Weights of a small GPT-style language model, trained from scratch on English Wikipedia: vocabulary 11866.
MLP neurons of a small language model. Each row is named by its layer, matrix (up: input weights) and neuron, and shows model dimensions 48-143. Each number is 200 + 20 x the weight over its row's rms, rounded and kept within 0 to 999.
After each neuron's rows, "fires on" lists the tokens most often at its 100 highest values on Wikipedia text that the model never trained on. A number after a token or word is its count.

L8.up906,205,159,185,203,179,210,197,159,207,170,178,201,208,250,193,213,205,174,197,188,206,213,205,185,179,203,198,185,204,162,218,198,193,153,190,203,206,200,169,200,235,201,195,231,184,211,213,210,208,222,190,233,226,245,191,188,205,224,228,191,187,220,200,225,224,158,188,204,210,223,190,189,219,185,194,168,166,233,174,199,222,190,173,165,193,197,197,216,215,227,235,197,196,164,213,216
fires on: "." 30, "ong" 7, "oc" 5, " put" 5, "op" 5

L2.up780,178,201,223,184,219,196,213,211,178,199,199,186,234,193,221,214,148,204,197,220,193,197,202,192,180,204,207,170,175,208,172,177,181,185,236,196,188,194,254,160,210,220,218,218,209,195,210,187,168,237,207,197,184,204,216,200,170,212,222,239,166,224,169,223,195,223,204,213,211,201,219,226,192,216,215,187,210,215,218,192,188,200,200,245,206,231,201,175,213,200,177,220,208,175,180,223
fires on: " in" 20, " ==" 20, " on" 17, "al" 6, " Val" 4

L2.up156,176,231,186,209,199,198,191,188,159,212,226,218,230,197,197,210,192,182,196,176,211,212,184,228,215,193,171,182,229,213,209,191,246,195,167,195,231,188,215,221,203,229,185,214,217,221,221,182,213,188,207,193,220,217,212,189,231,187,212,187,190,209,222,177,181,231,232,196,232,185,200,171,197,172,196,173,193,170,173,212,205,200,203,203,189,187,169,219,217,215,187,204,199,219,201,207
fires on: " to" 36, "ro" 19, "ed" 9, " or" 5, "ter" 4

L4.up377,160,203,195,213,174,196,190,245,205,155,209,225,203,197,213,190,243,217,202,214,132,200,187,201,183,197,200,167,196,197,183,158,220,178,214,176,206,176,212,170,213,196,208,222,190,161,209,211,215,194,191,183,169,216,206,212,199,215,214,212,202,214,226,199,188,242,201,220,172,188,164,155,180,237,214,200,187,209,142,175,206,221,152,182,209,211,199,202,193,202,204,240,206,170,223,152
fires on: ":" 16, " father" 11, "-" 10, " round" 6, " only" 4, " birth" 4

L4.up438,213,206,193,177,208,194,212,209,198,215,217,174,198,255,198,201,143,161,185,198,206,214,186,216,198,218,221,210,217,194,205,210,203,206,185,203,200,222,221,192,216,210,209,188,209,216,220,223,215,229,198,198,220,188,198,226,212,191,209,193,220,210,219,207,219,192,202,207,222,206,200,228,214,190,185,215,227,210,178,161,202,183,195,208,208,203,207,213,180,185,182,191,196,217,183,251
fires on: " Jr" 20, " at" 17, " on" 6, " did" 6, " vs" 4, "et" 4

L8.up198,196,197,186,223,172,199,176,182,180,208,199,181,189,183,190,217,180,187,213,185,191,239,216,217,214,220,162,178,199,208,204,236,210,189,169,230,205,183,256,166,183,197,181,173,190,181,244,181,170,171,191,187,226,206,167,207,196,177,178,239,211,185,222,206,199,223,207,174,214,194,217,207,184,190,226,212,168,192,197,227,191,206,180,194,184,196,195,193,177,204,211,237,178,179,225,224
fires on: " |" 30, "%" 16, "|---|---|---|---|---|---|---|---|---|" 5, "its" 4

L9.up524,199,217,177,196,156,201,202,230,184,199,203,168,215,195,218,209,170,185,213,190,168,175,185,208,204,210,145,197,205,217,190,188,143,205,208,209,190,180,219,187,216,209,205,182,188,203,188,223,205,175,187,184,207,215,171,196,209,207,207,205,200,185,189,200,207,180,214,202,205,173,227,206,224,196,193,235,179,199,202,207,192,163,183,174,178,180,206,196,244,200,215,192,185,163,196,201
fires on: " was" 33, "'s" 26, " is" 16, " has" 4

L9.up372,215,224,185,235,210,242,211,167,179,177,194,191,163,215,195,159,202,238,201,159,211,255,188,192,242,213,214,199,188,238,159,186,210,208,195,184,224,214,187,234,207,212,225,210,183,225,195,199,157,195,226,201,200,206,191,208,209,193,198,214,155,197,201,196,216,179,219,172,207,227,198,163,212,214,195,181,179,210,229,203,242,193,186,181,225,195,197,195,177,187,221,205,195,188,242,198
fires on: " and" 16, "-" 11, ":" 10, " for" 7, " wife" 6

L2.up185,210,213,178,145,174,225,219,162,163,241,192,186,198,217,202,207,225,178,188,168,219,172,174,210,199,192,206,183,207,225,211,183,204,224,192,196,199,224,183,205,213,207,167,206,202,223,209,208,185,184,173,190,197,202,208,148,169,172,205,217,208,214,204,183,201,230,222,211,210,209,190,181,233,239,256,171,193,212,211,207,212,247,219,212,194,223,195,201,217,225,182,163,208,178,181,193
fires on: " of" 45, " bre" 9, "ip" 5, ":" 4, "ic" 4

L2.up342,205,179,225,227,248,170,219,205,175,235,230,191,191,157,179,251,198,201,195,187,205,190,198,234,179,191,206,208,248,200,228,213,170,215,189,199,183,177,237,215,212,199,223,213,211,191,171,208,211,169,228,215,196,216,212,239,225,189,184,218,220,199,161,195,206,242,235,232,180,205,196,154,172,169,206,208,193,198,211,170,211,235,177,163,216,206,195,184,217,218,154,211,221,191,169,195
fires on: " V" 33, " of" 27, " v" 14, " or" 9, "ret" 4

L2.up575,186,237,230,186,192,223,189,201,189,239,208,143,226,208,229,185,194,173,196,206,191,187,177,203,208,200,173,176,236,164,219,148,194,194,202,208,203,159,194,168,208,220,186,170,195,237,227,218,171,239,206,198,199,219,215,171,201,208,228,215,153,207,207,190,201,181,202,207,240,214,212,206,214,201,234,172,232,211,173,165,166,213,226,213,231,200,158,164,210,215,194,205,183,224,181,247
fires on: " on" 19, " at" 8, "ip" 8, "el" 6, " reached" 6, " from" 6

L2.up187,226,210,215,190,222,205,245,245,207,201,183,177,198,239,184,221,194,209,165,180,169,188,210,200,209,224,187,209,212,208,201,170,204,189,213,207,192,213,176,197,220,203,180,243,184,187,202,185,205,192,201,178,186,149,203,198,175,188,208,216,148,216,195,188,200,224,220,191,213,183,179,182,176,210,168,194,187,203,205,180,184,227,210,164,220,196,182,200,233,199,201,187,184,171,171,211
fires on: "an" 39, " of" 10, "lin" 8, " Persian" 5

L2.up241,195,230,199,198,220,204,195,199,186,229,191,163,243,163,170,190,184,196,190,199,203,224,209,206,186,213,187,195,193,187,229,193,199,196,189,210,205,213,199,193,226,205,203,221,199,169,201,211,231,192,239,202,219,221,226,204,165,203,189,251,212,227,217,194,189,210,208,210,182,173,184,201,183,226,189,175,187,170,201,222,183,202,197,195,211,214,200,220,181,213,200,227,214,221,181,226
fires on: " for" 21, "of" 13, "ab" 10, " to" 6, " of" 5

L4.up38,208,187,191,207,209,216,199,219,195,187,207,200,174,215,183,182,200,205,236,190,174,214,193,212,197,230,189,170,207,205,219,207,185,203,192,200,204,219,233,201,210,217,198,177,196,159,209,191,208,200,202,226,219,140,202,185,196,193,218,204,197,171,212,229,200,234,217,152,167,209,145,172,220,192,255,202,239,190,213,188,189,208,155,216,209,232,226,194,219,198,205,215,176,225,207,195
fires on: " part" 20, ")" 10, " father" 8, "}" 5, ":" 5, "part" 4

L2.up703,181,198,217,165,223,233,189,218,204,202,221,169,209,214,194,191,223,160,210,233,180,201,237,194,219,229,169,176,229,207,221,176,193,198,218,188,160,154,210,236,206,201,178,211,248,199,184,220,195,198,173,208,231,198,218,199,202,194,194,182,184,208,190,182,196,205,199,212,191,205,199,211,239,205,211,206,235,173,189,172,201,197,209,213,186,177,181,203,200,227,179,177,218,189,164,193
fires on: "b" 24, "m" 21, "p" 20, "ill" 11, "y" 7, "ch" 5

L4.up878,206,198,210,179,200,203,229,214,161,240,171,205,205,201,214,214,208,208,186,199,168,192,202,252,191,174,165,156,206,183,193,216,210,211,191,197,165,187,185,218,213,246,236,202,218,193,188,212,168,214,206,193,215,180,203,198,193,173,185,213,206,209,196,196,185,186,228,184,189,178,204,158,192,221,247,199,199,200,169,192,202,224,217,195,214,188,136,212,223,208,179,195,176,169,169,221
fires on: ":" 23, " L" 13, "y" 8, "uc" 8, " hold" 7, "it" 4

L10.up51,199,221,199,187,192,229,223,220,154,210,199,223,169,153,236,192,207,226,195,240,216,173,201,211,176,197,182,148,229,197,203,164,202,197,177,207,194,222,165,222,217,217,198,200,199,196,203,186,227,149,240,200,210,141,219,196,197,185,206,193,248,196,204,171,198,207,188,177,230,187,201,151,210,190,176,208,184,180,179,217,193,210,220,210,222,191,189,230,188,230,196,205,198,236,220,217
fires on: "at" 12, " until" 12, "ar" 9, "-" 9, " for" 8, " to" 8

L10.up451,194,202,182,186,188,225,186,187,202,194,200,182,168,198,207,135,165,213,187,223,242,188,199,194,184,217,191,208,198,194,226,188,143,192,212,223,217,245,207,220,232,219,198,220,161,218,219,191,138,195,197,235,224,203,219,184,193,186,208,191,203,213,193,216,206,183,210,202,191,188,203,170,169,201,189,174,228,186,221,223,196,160,227,219,232,189,171,188,223,222,199,232,197,218,173,203
fires on: "t" 21, " T" 21, "T" 10, "U" 6

L2.up808,229,209,201,221,184,191,259,224,206,216,215,163,242,212,217,182,190,213,188,162,160,202,190,205,205,215,193,200,213,196,177,212,199,181,182,205,155,190,164,169,218,216,220,207,164,169,191,207,216,208,192,157,176,183,232,208,187,200,216,185,184,202,191,183,202,208,192,208,219,169,210,223,173,216,188,142,204,198,207,179,203,201,203,187,219,199,143,194,227,194,163,203,182,155,187,204
fires on: " those" 15, " other" 14, " member" 10, " sign" 7, " two" 6, " different" 6

L5.up440,184,187,211,192,166,188,191,169,187,199,197,212,171,219,169,170,197,167,203,205,192,219,208,200,219,190,201,175,229,200,206,209,215,224,197,166,203,176,242,234,199,201,206,198,167,209,232,143,191,226,185,204,187,203,199,203,208,212,183,162,237,191,223,193,190,222,198,164,215,184,192,179,183,218,233,168,166,202,183,208,193,192,189,218,178,147,160,178,217,217,213,189,172,216,224,223
fires on: " |" 47, " tr" 8, "im" 5

L8.up468,160,196,184,230,211,214,214,195,197,217,193,167,232,177,210,196,194,210,203,192,219,196,202,210,192,221,212,196,194,192,170,201,221,178,180,200,175,204,219,240,206,200,197,234,248,190,199,239,195,212,174,238,162,185,185,188,210,180,180,235,157,227,185,194,202,173,218,193,214,227,216,228,210,191,211,180,219,215,228,211,169,212,207,200,212,200,174,209,199,205,195,201,249,166,180,194
fires on: " States" 19, " Council" 10, " Division" 7, "es" 6, " round" 6, " Party" 5

L2.up339,234,197,217,188,173,180,176,152,209,217,225,184,213,224,200,213,234,202,203,200,203,173,205,219,176,191,167,171,244,206,208,194,227,155,188,201,213,187,206,156,218,238,251,186,202,194,195,189,221,215,200,216,184,237,190,205,194,219,198,194,206,180,185,194,174,218,197,215,204,190,202,201,200,233,185,173,201,180,189,201,197,235,240,203,213,210,194,204,227,215,213,168,185,228,193,182
fires on: "eb" 17, " all" 15, " All" 8, "tt" 8, " top" 6, " Top" 4

L5.up392,169,187,230,209,179,203,203,175,179,212,180,183,217,200,187,213,219,188,165,193,188,222,161,235,196,163,178,166,203,203,205,177,227,226,203,166,180,215,192,222,171,217,200,209,195,201,198,213,205,223,213,208,179,200,189,200,203,221,210,196,206,179,209,185,203,215,216,201,160,179,206,201,193,225,199,182,194,172,223,198,198,225,182,194,198,183,189,204,189,240,217,197,205,203,195,210
fires on: " |" 31, " not" 24, "|---|---|---|---|---|---|" 7, "P" 4, "qu" 4, "em" 4

L10.up503,199,183,177,178,199,194,172,217,207,218,224,205,245,183,230,177,214,217,179,217,192,215,230,211,165,171,176,193,233,223,212,215,197,172,213,174,173,207,197,196,222,204,216,226,202,196,166,206,215,212,208,167,173,228,198,220,204,188,223,233,239,197,184,193,198,231,199,225,210,190,183,163,174,182,192,203,205,196,206,188,222,252,209,205,206,183,197,176,225,215,190,205,194,148,210,202
fires on: " S" 28, " O" 12, " G" 5, " V" 4, " E" 4, " M" 4

L2.up507,207,206,221,190,194,228,192,179,195,210,183,208,208,198,162,194,199,198,229,202,187,221,216,233,213,223,203,189,182,204,186,184,241,195,206,191,190,194,212,206,201,197,169,208,209,196,196,233,200,200,154,221,179,201,198,237,224,187,214,254,177,200,205,197,201,177,224,217,196,225,207,210,245,176,216,191,198,204,197,202,184,199,206,210,188,145,195,187,239,188,219,156,152,200,180,218
fires on: "y" 17, "E" 16, " E" 14, "a" 10, "A" 7, " of" 7

L9.up909,199,174,192,174,211,187,205,195,205,204,196,179,209,177,227,218,204,216,184,198,190,195,235,188,211,153,173,178,189,200,210,196,227,187,187,209,174,164,219,214,212,205,186,251,220,210,183,253,201,197,159,170,200,218,228,187,207,203,209,213,190,203,206,223,190,206,192,194,211,183,204,166,225,215,254,209,221,241,226,199,187,224,217,173,195,187,195,172,238,188,208,186,200,204,212,204
fires on: "." 62, "T" 7

L9.up306,176,202,182,190,181,199,237,194,171,211,191,184,192,205,192,179,193,208,186,208,198,194,212,202,175,183,195,215,173,192,220,198,200,205,203,247,193,203,206,186,183,200,220,266,212,228,204,237,176,188,166,200,217,212,235,171,199,192,237,223,222,176,202,189,199,235,194,205,214,157,209,174,202,236,214,171,247,205,188,204,182,179,183,201,220,200,187,205,188,153,188,191,193,186,173,195
fires on: " a" 29, "." 21

L8.up656,173,222,203,222,194,183,202,222,196,208,225,225,178,207,202,220,183,169,153,208,176,188,202,195,197,163,193,180,193,193,196,172,214,196,185,221,202,201,206,189,204,202,163,256,221,218,192,242,191,179,200,204,217,228,206,176,178,195,194,198,201,200,214,199,203,200,206,215,204,178,208,174,217,223,218,203,206,207,191,224,226,226,197,206,225,195,190,213,181,235,219,183,222,218,207,198
fires on: "." 29, "00" 20, " |" 9, "iv" 6, "-" 5, " of" 5

L2.up74,196,223,216,197,184,202,226,190,168,186,165,196,218,194,190,184,198,217,190,206,198,197,186,213,163,201,202,192,208,195,198,163,186,198,216,239,223,197,208,240,206,201,194,225,183,195,170,209,201,246,177,217,199,215,172,210,186,186,208,222,187,191,192,192,210,229,231,201,181,217,204,212,201,217,210,219,185,189,195,195,184,160,176,185,233,178,149,243,218,236,171,151,208,183,165,204
fires on: " E" 35, " An" 10, " re" 10, " any" 4

L8.up580,175,209,238,185,220,196,198,189,210,209,188,184,200,200,196,193,198,221,204,196,166,226,209,210,195,208,161,244,217,197,181,224,199,191,195,190,193,165,173,213,208,226,221,185,225,223,192,216,216,183,182,223,220,169,214,166,194,201,163,211,195,218,199,190,217,190,216,150,196,152,209,206,213,212,184,184,157,166,197,172,173,240,216,179,211,177,207,210,211,219,154,185,210,215,207,206
fires on: "er" 20, "\n " 14, "–" 12, "ak" 8, ":" 4, ")" 4

L8.up618,176,190,188,221,221,181,200,235,207,205,212,198,223,210,190,172,182,156,191,179,189,187,220,229,230,220,177,186,190,177,192,175,177,171,211,204,215,186,200,179,178,213,204,183,193,165,204,233,188,219,202,158,182,168,203,207,183,203,193,217,197,197,207,200,211,213,207,223,203,168,198,199,191,243,182,184,196,197,188,209,211,211,167,218,216,204,190,180,183,208,177,219,199,183,188,219
fires on: " s" 30, ":" 16, "-" 12, " cred" 6, " the" 4

L2.up734,183,214,221,196,189,190,223,204,198,209,171,169,246,181,230,176,166,214,217,183,201,192,198,209,179,188,217,174,186,194,194,201,177,196,182,214,186,157,191,231,258,232,180,175,204,237,171,201,206,208,196,198,223,214,211,200,207,198,219,186,198,210,173,198,206,219,218,220,160,222,215,217,205,213,182,182,206,199,218,197,154,231,218,194,230,201,183,222,213,205,189,192,225,186,147,163
fires on: " in" 26, "." 22, " that" 20, "ar" 14, " after" 4

L10.up684,170,199,187,200,201,220,181,212,187,208,223,218,218,232,202,202,186,245,195,211,202,169,195,201,240,178,181,207,240,213,166,196,209,192,191,195,207,198,186,210,186,201,199,233,203,209,199,185,196,170,202,214,245,212,228,172,196,172,181,216,210,223,176,192,177,201,225,166,181,215,228,204,206,189,221,232,178,192,267,179,222,193,197,206,186,205,196,194,216,192,177,205,232,203,228,187
fires on: "th" 29, "hev" 7, "et" 6, "lin" 5, "ster" 5

L5.up779,143,216,206,204,209,221,210,195,213,238,185,184,207,203,221,206,178,214,184,210,205,182,213,192,228,217,194,147,176,204,176,247,184,218,199,191,202,205,201,211,207,199,192,182,184,201,161,163,198,143,198,222,188,161,236,192,211,209,219,183,202,226,169,213,186,224,201,201,187,227,198,191,230,227,234,190,213,183,252,205,179,196,206,206,193,208,230,188,204,203,173,221,201,196,204,208
fires on: " well" 26, "}" 13, "ies" 6, " between" 6, "ud" 5

L2.up872,186,174,217,219,176,210,198,170,188,220,205,168,220,198,224,235,192,176,214,233,190,186,164,222,199,218,202,201,211,198,203,206,157,185,160,202,200,195,231,217,246,225,186,220,203,185,212,187,211,233,187,174,218,207,233,174,184,196,176,217,183,204,220,201,212,198,205,202,207,214,196,199,216,203,208,213,156,204,195,201,188,209,185,211,196,183,193,251,207,230,182,233,188,206,217,225
fires on: " from" 36, "b" 7, "if" 6, " of" 6, "ions" 6, "a" 5

L2.up255,190,206,248,174,214,178,190,207,175,207,191,191,206,169,221,163,168,227,201,228,179,170,207,214,202,194,199,180,179,215,186,208,199,194,190,177,215,183,219,180,208,195,224,221,207,226,215,197,185,181,186,199,216,226,183,200,195,175,200,212,215,203,167,207,204,181,231,221,193,212,209,220,206,193,170,197,189,196,193,215,164,228,228,207,228,211,193,255,208,192,210,189,194,187,203,187
fires on: " of" 19, "st" 10, " St" 10, "." 9, " after" 7, ":" 5

L2.up762,186,176,214,216,203,206,204,199,192,179,173,208,185,238,167,215,183,200,206,195,237,233,140,219,216,211,188,233,220,205,229,229,161,193,220,177,198,198,229,198,220,213,221,188,176,213,193,234,206,239,190,210,168,179,211,173,217,218,231,189,206,139,187,193,192,199,214,219,234,205,245,171,185,189,183,198,185,198,232,194,213,167,212,204,209,197,219,204,214,201,187,178,210,197,230,183
fires on: "it" 23, "is" 17, "st" 8, " of" 6, "om" 4

L2.up531,172,191,210,198,182,193,221,205,179,251,185,207,217,192,164,180,167,195,206,182,187,198,190,231,217,232,182,189,211,182,192,212,167,195,211,230,205,185,201,179,211,226,164,199,176,204,201,181,174,206,217,202,168,210,214,189,168,194,190,230,215,211,195,170,207,242,201,212,205,199,195,208,190,196,184,213,194,190,196,185,196,234,197,195,231,193,187,174,191,202,197,217,192,229,182,247
fires on: "od" 20, "ro" 11, "ok" 7, " new" 6, " spec" 6

L2.up493,213,237,196,188,192,203,192,215,215,216,188,195,200,211,217,223,201,204,185,191,177,199,189,210,194,201,201,197,229,188,200,199,220,176,182,214,212,246,204,185,205,178,216,224,180,200,164,215,159,168,190,190,205,200,171,224,181,166,182,223,162,188,204,191,172,182,227,161,202,214,206,193,221,192,235,208,212,235,174,176,191,160,209,196,179,173,196,180,179,213,208,174,185,219,172,219
fires on: " (" 27, "in" 15, " before" 4, "loan" 4, " During" 4, "an" 4

L2.up895,188,209,217,174,214,200,188,184,142,216,208,219,223,173,195,176,153,213,196,217,186,200,209,195,158,203,215,186,177,182,186,168,190,192,209,229,207,178,205,206,244,202,186,206,249,183,211,190,166,206,243,189,229,203,188,225,155,179,229,181,211,168,211,174,204,182,222,197,207,207,226,187,177,212,211,166,208,208,199,211,194,222,175,198,199,222,186,189,197,228,207,222,241,195,186,176
fires on: " non" 17, " ex" 16, " by" 13, " diss" 8, "iss" 8

L2.up371,191,198,218,210,181,190,255,212,189,188,193,187,224,189,191,192,170,221,220,237,194,183,202,216,236,179,200,190,190,205,201,210,226,180,200,208,159,170,182,189,209,249,243,199,218,189,204,182,188,174,200,201,234,189,175,198,200,205,204,202,194,206,202,173,210,184,221,213,198,208,190,206,187,210,218,198,236,230,197,195,211,187,191,206,178,162,184,178,194,170,211,234,204,164,199,184
fires on: " L" 15, "uc" 12, " Cal" 11, " San" 10, "L" 8, "is" 4

L2.up676,196,197,253,204,173,199,187,209,210,226,222,200,190,192,185,218,166,202,173,146,197,226,190,209,209,202,195,185,171,217,189,219,225,189,227,185,200,179,243,234,184,218,196,166,178,217,190,186,197,205,146,215,233,193,232,215,195,193,197,177,215,203,188,181,203,236,207,182,186,173,214,189,189,192,220,187,160,212,178,208,190,199,171,197,201,203,173,197,227,190,207,197,188,229,185,202
fires on: "sc" 18, "&" 10, "st" 10, "ri" 7, " St" 6, " vs" 5

L2.up710,177,218,234,181,196,213,229,196,183,223,167,217,211,190,210,208,170,218,197,196,211,215,188,215,174,195,196,188,222,189,225,218,197,172,180,236,202,163,219,218,210,196,198,201,180,231,194,168,188,189,210,227,211,189,216,182,179,188,225,198,216,229,208,221,199,209,202,198,205,182,202,171,184,222,183,175,218,207,204,220,199,211,186,183,202,192,204,225,182,225,213,209,230,206,197,169
fires on: " United" 22, "ab" 8, "ar" 6, " Air" 6, "ib" 5, "at" 4

L2.up584,231,217,216,206,191,228,169,191,193,210,186,190,171,199,215,215,209,201,200,197,198,209,203,229,198,218,197,238,191,214,178,206,184,190,231,175,195,215,211,200,188,218,209,208,183,170,208,175,174,179,219,217,203,195,217,195,232,209,256,218,212,212,184,213,178,187,199,193,244,195,169,215,217,200,165,190,189,195,228,216,183,161,209,179,213,207,196,179,221,202,184,193,194,207,198,178
fires on: " of" 20, "ars" 9, "′" 9, "–" 8, "ain" 7, "it" 7

L2.up11,168,216,169,231,185,231,186,206,181,209,239,199,173,197,169,188,193,204,221,202,229,190,214,199,182,195,187,204,248,199,245,235,186,187,191,182,166,169,221,177,174,209,216,172,224,185,207,203,193,226,184,190,180,179,201,216,209,182,164,182,194,232,191,229,200,184,200,207,197,170,191,192,189,216,199,161,230,189,193,202,203,211,187,162,187,159,209,225,215,176,161,216,210,240,192,177
fires on: " place" 18, "st" 16, " town" 9, "ear" 8, "ton" 7, " list" 6

L2.up817,208,205,187,213,201,203,193,213,181,234,199,207,190,244,231,240,214,185,217,192,175,163,188,202,210,209,176,202,225,208,210,168,206,192,189,197,176,229,180,181,208,229,207,208,176,209,184,176,147,189,169,189,237,177,198,153,172,184,211,180,189,207,207,136,198,216,205,173,178,207,235,192,204,232,209,203,184,217,226,214,184,182,212,220,216,212,204,192,174,186,185,244,205,242,189,206
fires on: "in" 44, "bon" 8, "lin" 7

L10.up338,154,194,210,205,195,239,224,206,178,191,179,189,246,181,230,214,167,215,178,211,211,193,195,212,201,203,185,169,179,211,190,195,202,208,172,238,167,201,244,225,216,195,212,201,225,207,196,198,220,157,210,184,182,203,220,203,163,222,210,232,185,222,166,188,202,186,202,189,195,183,206,208,204,194,199,237,216,208,209,187,185,189,207,183,212,195,201,214,188,214,231,170,238,184,181,218
fires on: " was" 40, "," 13, " been" 7, " un" 6, " is" 6

L2.up478,198,197,197,148,193,200,209,182,213,196,185,200,190,219,189,212,203,216,187,199,183,201,184,205,174,162,168,184,214,222,208,189,182,195,192,192,175,211,209,170,182,206,213,194,192,200,197,192,192,172,180,221,179,202,210,193,191,187,192,222,194,198,204,216,190,238,232,222,184,194,193,172,196,197,196,163,208,177,234,223,200,216,211,165,219,196,203,187,246,181,220,206,257,193,197,200
fires on: " of" 25, "P" 8, "ip" 7, "ear" 5, "op" 5

L9.up320,179,196,209,201,250,234,212,237,157,196,207,158,230,169,209,176,193,213,155,211,180,159,211,194,200,219,203,193,217,195,196,200,201,180,188,212,165,192,192,219,228,203,195,202,174,193,171,213,202,221,225,182,154,217,235,158,192,190,217,212,182,245,223,195,203,181,219,202,183,216,211,188,216,192,204,196,233,225,185,167,165,183,231,184,260,183,212,191,201,196,173,216,218,191,177,198
fires on: " \"" 27, " E" 17, ":" 11, " when" 11, " non" 6, "." 5

L2.up86,197,222,224,160,196,233,220,212,181,214,162,217,194,194,216,226,168,242,178,172,202,224,165,219,173,187,200,189,172,202,178,167,203,198,236,190,195,192,206,219,205,234,175,217,205,198,176,189,191,178,219,179,213,191,180,208,204,248,187,212,181,248,216,252,195,224,207,198,211,189,210,183,193,201,189,186,209,211,238,201,165,203,218,193,193,208,187,213,195,241,218,208,197,170,198,194
fires on: " 0" 24, " for" 11, " of" 7, " to" 6, "an" 5, "ient" 4

L2.up875,201,215,211,196,203,220,204,201,179,217,180,215,156,240,180,208,225,190,197,165,157,186,209,192,230,215,185,196,224,196,184,217,198,209,183,155,201,233,205,254,197,211,206,190,195,219,219,205,204,187,208,196,242,201,196,206,191,205,163,169,166,207,155,197,198,206,207,200,206,206,192,198,228,177,175,174,195,176,182,178,184,169,185,173,166,186,202,181,211,190,174,202,172,182,210,246
fires on: " to" 31, "ey" 26, " Day" 10, "y" 5

L2.up655,212,216,214,210,196,221,194,187,175,203,175,195,221,160,219,217,191,207,180,239,235,185,185,206,237,200,192,191,180,193,224,190,189,198,189,151,210,176,207,206,238,209,149,196,263,199,181,181,144,201,182,194,192,181,207,191,166,213,196,231,210,200,209,213,202,186,212,178,208,226,213,225,186,211,205,186,200,221,212,181,231,239,204,207,187,206,157,206,213,186,197,217,192,206,185,226
fires on: " of" 21, " at" 11, "á" 11, "a" 5, " from" 4

L2.up102,218,196,222,190,233,207,232,190,157,216,191,231,208,203,185,181,210,173,184,211,176,177,197,233,207,220,205,152,188,229,158,201,236,221,215,221,185,183,174,190,219,212,173,202,176,223,193,219,206,208,209,172,220,220,193,194,202,213,215,219,206,179,171,209,224,196,204,199,220,207,223,182,173,219,177,187,184,188,187,200,185,226,201,156,215,190,190,172,199,216,172,223,229,199,187,185
fires on: "," 61, ".," 15, "=" 12, " and" 6

L4.up838,215,228,193,179,200,227,203,193,197,227,178,190,203,224,193,199,220,159,189,214,183,213,175,203,204,216,203,230,194,156,176,215,175,174,227,197,189,162,190,186,186,216,207,209,183,192,202,200,186,189,195,265,183,190,169,186,228,228,198,204,195,187,171,186,212,163,212,225,209,197,241,183,196,218,216,184,206,208,201,195,204,185,192,203,192,216,216,207,211,227,207,209,193,170,179,239
fires on: "." 38, "ous" 5, "abor" 4, "ong" 4

L2.up625,211,205,231,190,217,201,245,226,189,207,188,190,203,193,222,204,197,185,162,169,204,186,163,227,193,205,214,189,202,193,177,193,189,183,204,198,185,211,211,224,201,186,185,208,205,199,170,195,153,216,185,157,193,216,219,190,209,184,213,213,150,203,218,205,204,186,206,198,197,225,201,198,190,178,217,199,188,212,196,176,202,172,202,205,225,197,192,191,253,201,145,246,173,198,185,224
fires on: " G" 32, "." 16, ":" 9, " organization" 5, " released" 5

L10.up809,230,146,179,171,212,178,204,178,176,210,192,215,197,195,184,157,205,214,170,195,249,228,210,206,220,140,206,206,189,227,233,182,182,186,214,192,199,209,217,210,182,209,185,223,189,222,169,194,174,220,198,175,236,199,192,184,156,213,198,236,181,193,202,221,200,203,217,227,194,165,181,205,191,214,200,201,203,193,191,192,211,195,196,193,223,194,197,172,251,163,209,216,232,212,166,196
fires on: " C" 33, " B" 10, " G" 8, " At" 5, " An" 5

L2.up524,192,202,235,176,185,177,244,213,191,205,217,209,173,200,213,208,189,191,195,190,262,128,189,198,215,188,204,198,215,223,216,180,178,210,193,201,198,188,184,218,225,209,220,189,203,191,142,212,210,234,193,231,189,206,199,204,211,189,171,175,217,207,200,202,177,200,224,216,200,202,203,193,180,209,195,199,239,197,206,201,212,246,213,199,181,207,197,215,226,190,192,217,221,195,187,186
fires on: " |" 68, " v" 6, " of" 4, "p" 4, "." 4

L2.up422,182,174,190,180,184,212,197,200,195,196,204,200,199,194,217,222,190,229,241,178,194,210,202,208,198,209,179,202,234,200,186,221,228,218,165,184,224,199,229,236,159,221,238,146,203,171,228,181,225,204,212,223,208,169,192,175,228,213,214,164,200,213,207,222,200,240,217,202,171,187,206,193,186,165,200,192,215,183,214,173,223,206,211,222,210,192,193,203,198,235,213,217,212,179,174,179
fires on: " or" 69, "ater" 17, "ic" 4

L8.up165,158,169,205,217,187,206,211,191,187,237,220,189,232,177,222,208,234,199,192,206,214,209,198,210,196,175,192,191,199,231,216,188,187,199,197,218,181,159,213,193,174,178,180,223,220,209,178,236,199,177,150,205,156,201,218,180,219,177,173,211,234,203,196,195,206,204,206,249,208,175,208,209,217,175,224,205,227,252,185,218,187,195,176,199,211,183,193,207,211,188,166,188,222,197,166,192
fires on: "." 38, " number" 10, " 94" 6, " 91" 4, " Date" 4, " Year" 4